MLP neurons of a small language model. Each row is named by its layer, matrix (gate and up: input weights) and neuron, and shows model dimensions 224-415. Each number is 128 + 24 x the weight over its row's rms, rounded and kept within 0 to 255. Numbers have three digits each. A neuron's up and down rows have the sign that makes its largest values positive.
After each neuron's rows, "fires after" lists the tokens most often just before its 100 highest values on Wikipedia text that the model never trained on. A number after a token or word is its count.

L4.gate598:142122154123131137135174165133091115130108087146112153117145153098127170150136168118125120159103114108139120105154132123172133128170164070134109110121099110167109126133142138168105100118118134116106137081121141093135143125125124111135132101094115094120119150087103193090139126136106153148115098113157108162157128100099134128080134113071094121105133113143112111105152082112140118150154140156093144140129136105118097138159141074117145098159139137154154104096122132115114138117124137136107069099120150101099130146110101126119139113192120121127140125071129132184132141142133156141
L4.up598:054127106186141129135149152138122086119086122106143129091130153149098140176151113150110120159147184080132178148087144116091131146104142141132138145109095118137116125128165113129115162152123143139150121089132116089147158124127146138186126112132105087115147153101144159119143162109085142139137145110106069153158147168155119132101130136069118149145153148156139141093084147124127133158129120130147139139126155154115112145116134133153147119090134138148111145143171119142097160147150147140124108125070132144141116101083112134149127146137153136088117115141106111112104117142146113124
fires after: " F" 22, " f" 15, " Gu" 5, " w" 5, " | W" 4, " Inf" 4

L9.gate1282:120130096106112116154121119083130162142120136121105144118137093156105113097126123078138073151072149132129118157120139141124096116120105091142132127116095145108136114135100139107125132110109085096105144127169198145082145126149125144123177102146108105156144087145145107151108157163089110079138127112162118135152127064146134143137103118130078113106157084159135118154134102106106099135122159095136147109129158114119154110134102126111094085093129155153135147136152132120162120170137089129107146121146112117149103121122079120166154170151114128118113154132125088147130127129131123168
L9.up1282:117136169128106150135158110112169117137098128132087100106143131129136142100188114131107107123162132139147120099121111078168120118166128092132140126150130127078100121148115138145149116132138144178130101113125125107065083126082101170124128124136150099144140143119136153132115140139130109135159169117080121093197130149127137112082112130111163100133099089123079140129114133111130125189113169121154156129123106157140118134081120148109162083171136087111131132160140150104072119160139145173098143139131095082113156120160120092139101153126074093122084160151139078151177103113119121128
fires after: " |" 64, " | Notes |" 6, " % |" 6

L2.gate620:149134117119161104124107113137102131156125119137117111174139146165133113148143118142124111122070124137141140111131123112152165142106132158144137130126141149102120151114134112136159126119137156138137108151130092131146105100106121199102115117168153089138111161111153101152149128112087158111166129102184149173175126095149133172141153092127116075144126120135118130123108145152124120126140148104154110166080128131139093151118155092117134150134125124098126147111131132152125169144115088081168144116152142076141119096117123139121118100140146135136118109101112130104101134182132099151
L2.up620:093091143152139128128126044115091084129146137095094122166137102148139106151169123132150128113127140095119095099178156137135139113161125122137158158150098108150134169135143134096129117160121136108109124154113155118122154130128082159148127115132197120111182161068102108100170100121124158130165151132109140120133119080085131112107134113115096105132124108131133133129131111149150129137131118151132123188097102155130146140094125119155129097130136088112098158132090131157133142140113118081169122100078184126161130138103078112103133093136141151115132152145167133141137130112146147140
fires after: "\n\n" 61

L5.gate1000:139131134119099128145116151116147187186152153122144122107165110117146169136106144129172140150116086147098136146120158159138126122134162165081132139124145095159129153132120146079145115137128162110151131121123092155116112141086142090145156118124141137148135119153076144102175143114100096119139099117109091104117135154141096146136125135122136130109139132098143128140122129129133107130134136110154148138162136096090126141121081082133088099108104143110113067096109136075120160121128122119131126136111093152177134141101124124127123169111108086137122066152140139127115109091142115122
L5.up1000:126130116142111146109125153167167165160143154158159165119106117093090158101119165118138153140116123123156149120177152096099134103124113137155136129106117130186134096160148145120125137078127172161128138115115094102125123098092139118142118105116126112123170119153141146121157120191128117126114112136107165084133135148121114084121124118140139116137095134077109138174141167158158075166163151102188152154138135103078161097134131095161067116069123123130136093107102141082065154114082124107099131135125120194153104129140160102107158146153117104121132117139107097131105131128136143178
fires after: "\n" 63, "-" 4

L9.gate1207:146144122087105107132153118146176131154108131102112107107149115169130125106086121110112077138135133119107102080119129082140139145143119128153155145129135146121124149144132130145064104140123166140147122121124104143109101166123184167143116167139109126104169110138124125131150100121102112169112140125142111144152105117142118148127144116119171082128128118165149172151104127151150150138113101127120146107145104117123117131165075129140114144134132181083143118178121174122089152142143151127110135128114115136148120082112165113158087130108150143148086159118055128132157156152110111148
L9.up1207:105152122115152135141195147131114138088181144128071149129141128115137150136155150135087115143142129108139131139125107154094130175118124115128111124122138132099121123144158096143113128134114135150169151121152156147092127119127155173151124110138146105156119085145124101099154145106154127136133115138137117093187187103117126132123148057121145131173146133149123087154134144118120132132142138117123097169116116155141170115129040120169113126115124151143120090102100122107138131151134128136142131157107076181093136157121161130145112148108108131154112166109124102150085098135103098128
fires after: "| " 17, "\n" 11, ") | " 10, " |  |" 5, " On " 5, ", " 5

L4.gate397:122148098126121182078124130108132121127161133107148108138136120128121097072123149148149132125123132117109138122079087130149146163146118151097131164110116115142141181105160168128139137153118151139113102107136089097111127145112143057128175102146144155136165147124122121131147138116128092088139049127120106135117141110123101115103127135160161127148127137126109112082111109129125120113102115118164148154110118139130121162117152152160135152129110103162132151109092145135149135144139158150173139115103121105167099148109060131143114091133115179151119137139138088168167107177087170127
L4.up397:130126120140113117112137124116165142123096112103146126102132138175158125167131132194107077100110075148136111107151125084137154158138119120172121110146194102120134103127103102148119142142135166103114120108106118095148137142082147126084098126145104120176135109088154162139133086081162140146147109097119162136108103124143141134101120139156134123121151149149130141125137147147150153106148125127104130102149074158135130112120130121123109109157149134113075171141130109106117125134124131139133148128138112163126157089131085162100113117114164141083131106081125150094135125106113140130
fires after: "1" 35, "7" 26, "5" 7, "70" 7

L2.gate113:133125098127151167113118150140103110125126098143124126120151132189125147123178106124174141128102116137141157132158141119110176111159171076114095112116116186176082119115146134100123154103149141176141182173119116129125100142130150136119128146123116131139120144122154114116145105136161112153143136123083152146123160128163121130118145157148149136114104130143121090128127156094132092090097106102159126120106139196165112164129106158116123152091098120114099159091181186122080109134130145114163133149134155108132127112106113123116154122122153099142118166125137132179107144153167180153
L2.up113:123136166134108134145152087130137131126114126125111096115134105123083125133055147116101120122133114099140127133133135116101100164116137163101155148149130092092140116114100104147115112126083100094122103072103138073120175102083146127143110144116134103105153129143083144164152128089137109105103150126172133133124123128095119116122086117153139189140161108186110155129161134146139182091131115110107135110123133091099154112154143117152090069142150100124143091124081081139160150122133083119120185127158111127118172136128120148113064117094171128108115126113111104080151137136130090111
fires after: "==" 30, " ==" 18, " career==" 7, "==History==" 6, "==Career==" 6

L9.gate1243:136114151161113134142122152157164164122142142113107090133171102131090110116141172159121092129150092119092118141141147088131106121130131118114107081145095118130129118142137162143121125141134092134127116098106162169130104102132157131155117181139123108149155149164168116129105126157135152097154130156115126105161115131185114151152162114190104136136120110138120069148137142087138088131127157087188121157143106118107140144138082152118129151141167158130140143138098133125131141152133141136138147138117078104114136137149153135122163107160096113188136137149105142131134144146105089141
L9.up1243:134162150105075092109101077123097101141112112155087170156136128109112096178124166115123163158091161146103121145117139138142136110098134106129141099073160159146138115072135103105174136125125147137160095143106195152109128127147111098113134157128120143112140122131132118167106136141102122124122111127155156109156124115111115126164144093161130095171132111143118070180154140121127095122135140151120173164137141092091122120140114147110119138140154158179146102094118125131105123131142133143159118131087095138156069104148057129149147125121142092119109149112138094167130116081099149150
fires after: " |" 55, ") |" 12, "|---|" 6

L9.gate1267:116117107109124113142109158150126162155093081140096134120090134106104126149086104132167118124118136168102147172120153097114107153100147143130125161103134139165090137155145124123114120157123141181147215117152142163115091119129140133103125131120079121139137144138160149092082129109106127167120139119106111154107107134151118115126132103104131131176082141137108141169105044163122113083086115107109145110127162154134127163124147110128116156138142128137113116125135164172133136114153122149125156151150120164171109109146070108117130100142112135159158081149138124125134159119109178152
L9.up1267:172140116119107123134163165126177127133098135117116116129110149092102176167133115117122128105115152104157120135098123113139080165109141158098108151113098108120107112124121103144156126133127115153128155123134143171125129165122095152138118113158111125164126102161177094129154096166127098138109153102142146110050175110143111119205137108111110100111120150129128145139136128168137127113116159151102188086087141176096078098153141096121143132111136118119125118092115111132129089148118101114136127122099158183140115122141129149120096134152135130138120143140142130118122139128116164139
fires after: "\n" 48, "- D" 12, "o" 4, "- A" 4

L5.gate1003:165128141161145123115163162132083157137135094124150097133144094145092121130148125161147171152139123125160163152111111132096157161133170101108163103147137136187120103151147121143102107145147116160107114128127109130116116141137146115151136117098078147136099152140123151131175117138117108118108148135121105126168093093114152135101115170115104124114104142117162107109107180132112123157110167073143080168063129135169143095146163102107150135077120142136153184112171145165111144139141150130157111132129116109172194150144068142129122107112122109131112104133152155114175098108159116163
L5.up1003:144170127128113126121069124121137120165113091121113117105138149132123106119111136103129159151148127133130100176134127127091103095152095113086171127110136136149117111112088136102084154136150093145086110146096138152126137141107127132121119112119150119093169134115142145070142139112112117146147125142124114113154109174109163136203166073151141155112153117154087099104159125140122118157161111113131092189104132126107150111135121150122176141106142162167127121104175134109165117156144129119125111121114091104102161071167103066139149077100148111099184079123154109110145122152092118182
fires after: "." 43, " n" 11, " and g" 5, " G" 5, " of N" 4, " g" 4

L5.gate1093:109105136129131105098154093093105137145102148112156100096143128099101120079109086159129084127144117114168106147123154127156136088125161151105145097138129156165117167145131133093103116121128127118069117114121124110126129120121143155086154182123106130099166111091115157188148115114115110135121133128166142133131155095100144160116111160149136124107160082079121163167119087137103129149149119138110084146133104109137159107140131136162121142154069090097125131078102134109098155107161150114145112132167131162096056115146116118091116116123143108114130151121127139115101112144137120109
L5.up1093:160154140098145111124156118089161140152105105145132123115125143119130163093150110150126137109152115103171109096113097145205141124122149107156150147101158089102142174145093099150110120122143144131122149082184129130132155156127152063121128099109110128172131118117128147150149133107132080090131062142099122109122090108145124110142161146111099135120131076148161157125116102120099133139112145155162135153133114128190147129137131087108085149150100150159165168149103111146094124111133125132128124104091134100093084115112154153121117124139120079114106079101133180133132126089127084084
fires after: " D" 23, " m" 7, " F" 6, " T" 6, "f" 5, " M" 4

L9.gate763:171140137104100130120127157144119165109114112145097093086103139147126113138130134132094103124110059111098104141155154114134092110136109132154115115200132139130109076120129138172117080106101148096090148113115101124134151159116123146127134146056136165110167103120096122125127110128106097115124119100136142107125170116142116108146141112113129092100105142170146101161119095126144141131079114140155165161135132125152151110142111152112087132120131129113118121087091141113122109115096127105112129160093145128117124176106092117148107127093124169138093103132129145116107136120119106106
L9.up763:158124108067127142123146146143141179140122106142070124156115153105083107147157158131095109136155087130157119140168099116143185163122106134137149147110149127123112127115134133111099107112106129145141183094128144129105114131138139176106111114127126127125145119087127137099106135091157076126134127106115119097142137120109132118101151112158100115178173146110149155136128152125114123181157147100122157157154129127131141106134079107119106131135145124107148108135105135149128132118135153119050146163089106190190119137091103109116135137129128119116120111169104128143129141141115143144
fires after: "1" 18, "- D" 12, "54" 10, ") | " 8, "ent" 7

L5.gate951:192115135119148140128103159126148171121129106134165111142121143135099099128155140116155112144110145155133144127130133106177109155130167108107125135136141111116086089115123144104147140104099126095147119168177110140101170069125158126122125155141121137178078155143092130114146129112110113140111117096150089132139106140133135133116164115148137114093156114167123118127074095146116153148148135152171110121120094160093128146108123108114104137168134138119140137121123123118157069140131126107146146133119165132144123130161126123121139117105137128126123118128108088103126154125126148148
L5.up951:134123123129081150110167137138153160103160102138095132138136091090078139148103071093114182152108144100128124139166116108125157131147109087150125097127089147153164137092107118147129124118112144122104162150146157154099103110085165107104147119143105149151113165115170117134166094119171101121148101121178089111096136122118104076136135133116135124145166145158141151098129123101123145161106147143116138127108083129123146168130140159120104128173135120113095168144125089149086144094111168139085168115131116151103096146103138111112134176151117141111141134124157130145113158143120117119
fires after: " f" 22, " Suz" 17, " of f" 6, " F" 5, "us" 4

L4.gate300:141144136137119095090149183175091173080138101113136135151132125124156117131135129129141147117152128154153171108110121137130148138121137103113146127110133136100140132129135142140115132144149106130156103127142133121144157183110128097107154139120108111140121130130121150165116132104123148099105166156128118104163142122129097097104113104124119111087148128147180115155109132120141125147123129129107147159132136173155095089078133124122122165146158116147155092104112135133143102143138177156136144129147141128105136105089130117145159133119120139110119075089140127143130173116125111127
L4.up300:140121149116097122116146168188125139139123102107137180124195142131168137128121139164178122123131102136141146128125121126111085131162124116096127116152181148116141096116185135143151111133093108140141124113138161137120167146084119100115092101140121144094125137142152152117093135108133195131120144117141137134140086112139126128148092120163129107101173132156137102153149150156108125147093130127125115138123151152127188082142086140118134156151146169147154155171110118140148094126139164136119098166157144139134149084124094098145120140134156127137131092133104129144109104147115111128
fires after: " in" 22, " In" 8, " on" 6, ", in" 5, " At" 5, " in the" 5

L2.gate279:123137131131101148176122098158152138160157142165119134119137144140127135107106140150141127134116099185136126107142139160094150143096137157123107139121107126097095142084178142124101108072131141127163104139117197138073120124142110132141129145170126127132091182144127107114115135119129095124133127110089102166115163135165139149127151124122056125139084142116088109088120109198131132127080134108088154094161131120135150114159108159169145141121176125146127128131141126125160130174096179133138133121134074138103114078108092128165116194115198130110135113105129108095146163130127132145
L2.up279:101118099110132103121126111132184119144145126155107144139146175156119094120076154096144147138088075147129110126164164129138172135090167149127116135104110105117103153134143099145117091093129125114157150107126174158112145100136118151091134126160097139131110124116120118123143131166129086098134119116117114161107119121149110141124154167140127157125142116101112137085119169188114155161082141115159184112155087136126134130137134138165115135076159145142152125126118140119137131140114161111118113124097076132152118109150109136184094159109174115124129134159146140142154124133139160115
fires after: "\n\n" 18, " In" 13, " in" 9, "In" 4, ", in" 4, "ed in" 4

L2.gate105:116134145090149139157149083141106100114154146140101124143150142115113169144115126159114161159141140099183129166092123136068141166116125119102133144107148097135163125100132146148149120104146119146141135107138088092140136115113169147146136144119118114147092138108123108117168152113130131136119135143132124115202111137172086136140113165141118175130086141101108128146072099121145150085140116134151125136096112111117133171135099098142149123073128090095128144129133139121166130088146129147150143079174166136139102156103177161080104115120133135114108121133147154127145116092111118145
L2.up105:130130155089129118135126072165104111118167123130124124142155118112086155136140138164129128181164145083163140163129127143091103171104108124091120177085167093122139153089158139171137114108126146155121138114181105105161156104111173125145122155155110107157104111101118122099110126094153123129139165164146119105165127162164135136154106132125146147136086185110122114144078125120128118134124125127140131119115112113107129198161081098148139098099120135101128146125122135139145124108168091130141143114147155109101109141165161151098096134121140131106134082103166164114145104108090120139
fires after: "| L" 18, "\n" 18, ";" 14

L4.gate35:178131135100111173140129120115101157116091134113116065108110116138108140130129150102099160106149137152097119139153143083109150128102114149137129143131122089114116116113119133097170121103141137126113108129132076125106157107127110107158156162111124169124173115102098174114100141151117152108118152117109184123147144180144089105121130100180110140105111119084125106122101131108109114110161118150100113123124176147119112134095100161126108113103111072073118095107158131090130151134105128136145117135117118127099080151141098146121166103092149101133123117132163177091147118158120149130
L4.up35:180132112107119135142096142096093129125131119143101185140150149109089138144179167159126095103115144069096105111132115165124139146131121130101133153107100098125140094100160151106132141105150154150137131137110123173153183136173109132149101096142087114117114121129138115103098152102076105128162141097058110163143078136122134118119148137165118120147127084180098141144150112107117076125114153094159133137143137138139132113149144137140109122124161164144144160165151152110135145125115126113176074144166132116130155113154102163134142145119123103136171126093095161144086151130138138097
fires after: " H" 14, " h" 10, "h" 8, " k" 7, " G" 7, " and g" 5

L5.gate690:135156155140119100141167119137099115136162147161129115129114113102128117130144180092113136149128117111160149127119159127146136150103140107103155127136085149146090153103131167132100135169155094065154122114123072138147130122094161098122148128132121136123095144123143146101117129126083134097133163108127124110142066121101098124118107122110126128134102117135145143124113158158093063158117161150117066135123121130119113168136134169131097068107080125149116160112075121082155132105105169089181124157087137138164100129119099081071102124133094127095152129100111114147132182135133135111
L5.up690:157102144148089121094112132127154099086115132142145183116150121144108120136105134111149144139116106137108165153094139112114152166124143136093169105110146157133109140091125109168095153119144149126141126166109122112127126116104196120157163147108136138134153148081124105134141109097170164162146130139156143181089116125155096144085135155127162141162118124115109130140124145125147096150114115130156158125139113158119116202173145126127133145146147122123109116138133133129118156109121145137135158157137137145102097124115165109110149097130131109132093102120075098163149123139116110123
fires after: "0" 51, "1" 7

L4.gate575:130158109087104124113125137119142155132130154097142121134159155112150112139096083117142130120139123109113145137138122165147105133139095152123153115120118114102120146062129116132161077136123126096151114130107126115129104129143126130110148129113155115157116122138170100109158154102080141161135132118166155094129157124151148103130107160110124064082157158122115111119156133086129087149138118093113169143107136127148113137140105083126143119132111117126129146132104135117128127147134149106088133119176130133139138150171124106111138081112121126128087195110146125096107150070127126139
L4.up575:142161098134110112105132100105127125119128137153100142147144131134136136153145140147132129122090077107154134128124118149107129113126103113120100133119117129111146137107139136135148119079159097143122114139150093151098087133151172093138115100147110076108103131056099142136083124138128131099131111126108135156142107107147093119174140131113106137118110092146094153098072104108135098135165147136099153140127121114172108121166097097109157117148122088105126120077085113165172075149155125148142152091093141118105145148114143160156121137156116154088143166150101141173141154131140146099
fires after: " M" 14, "M" 10, " | M" 9, "- M" 8, " m" 5, " of M" 4

L2.gate129:100142109138121115132119101068154095123115168142106141103124110154139112149172139169129146124136117134116126170139162130144119132127131170143117113069179140142118108102136145110132083140152146087125143130144097183135183156111144117150140105146110138181092095148159109178097113082121114086120120140108108111171089109180153113093108127140125112117134143141131086134084120172123091140115142127164107117096136093091103112085148152107124171114155157144108136150094126125122094156087120152118086169140117129172139112113126131136148107090114162155143113144126136107145114134133136161
L2.up129:105101117137114095179137111092168117114138168146114101109144136167157127172136131182132160175145136155162134110144138153115159129108078187140099118086190084128110093137140141104130124127155140097123130144124084126102147174166153115162120111121116161195106107145192153151095123100149084107115119129131121119143104101139160113108147127150114133103157139116156130120111116163126118120126143120148094131117134123117128126100180103140134153133174149158090157116094129096113114176097143148098102164136142100158174134108155159115173118098112152129138107131127153126121154120141150120
fires after: "1" 18, "," 16, "°E" 9, "-" 6, "0" 4

L2.gate212:150102101162114110131105093155111156125148179150091106152152122150132119153123160167161184139142139109124155132110124175165128108137146125125063137117145132119134121162092132094126130088131130103096116152147142096113125103144161111128155156161111150079152102162103104093100062135173142136105117129117123143136085121135101139111141124078121160129157139131117155128143111149119125154112129156121084113118072121095132156110150114115125156138150143145109149120126116123121117148159163105102129139135148096128161183074102173114091117142096139178153112110082133119110121106110120163
L2.up212:155093129148117106126099118143174148107125121114084132123137156152113125145095154157143189127114118123142134140123109171157110129189178137120075142119146107125145124157123145136093143116112116089138122187131134093108142117123161103139144133157126151110125092154128096107115053119155092117061119134132128159128098134146123129111133147090161167109145158096116156126141118124126124137135119161133098116121053110099124141100164113103135173142138147152091154133112118116119115139139138125077159140138170091134175159099140184127093119112130111160140118093111129118096145118095144122
fires after: "1" 82, "," 5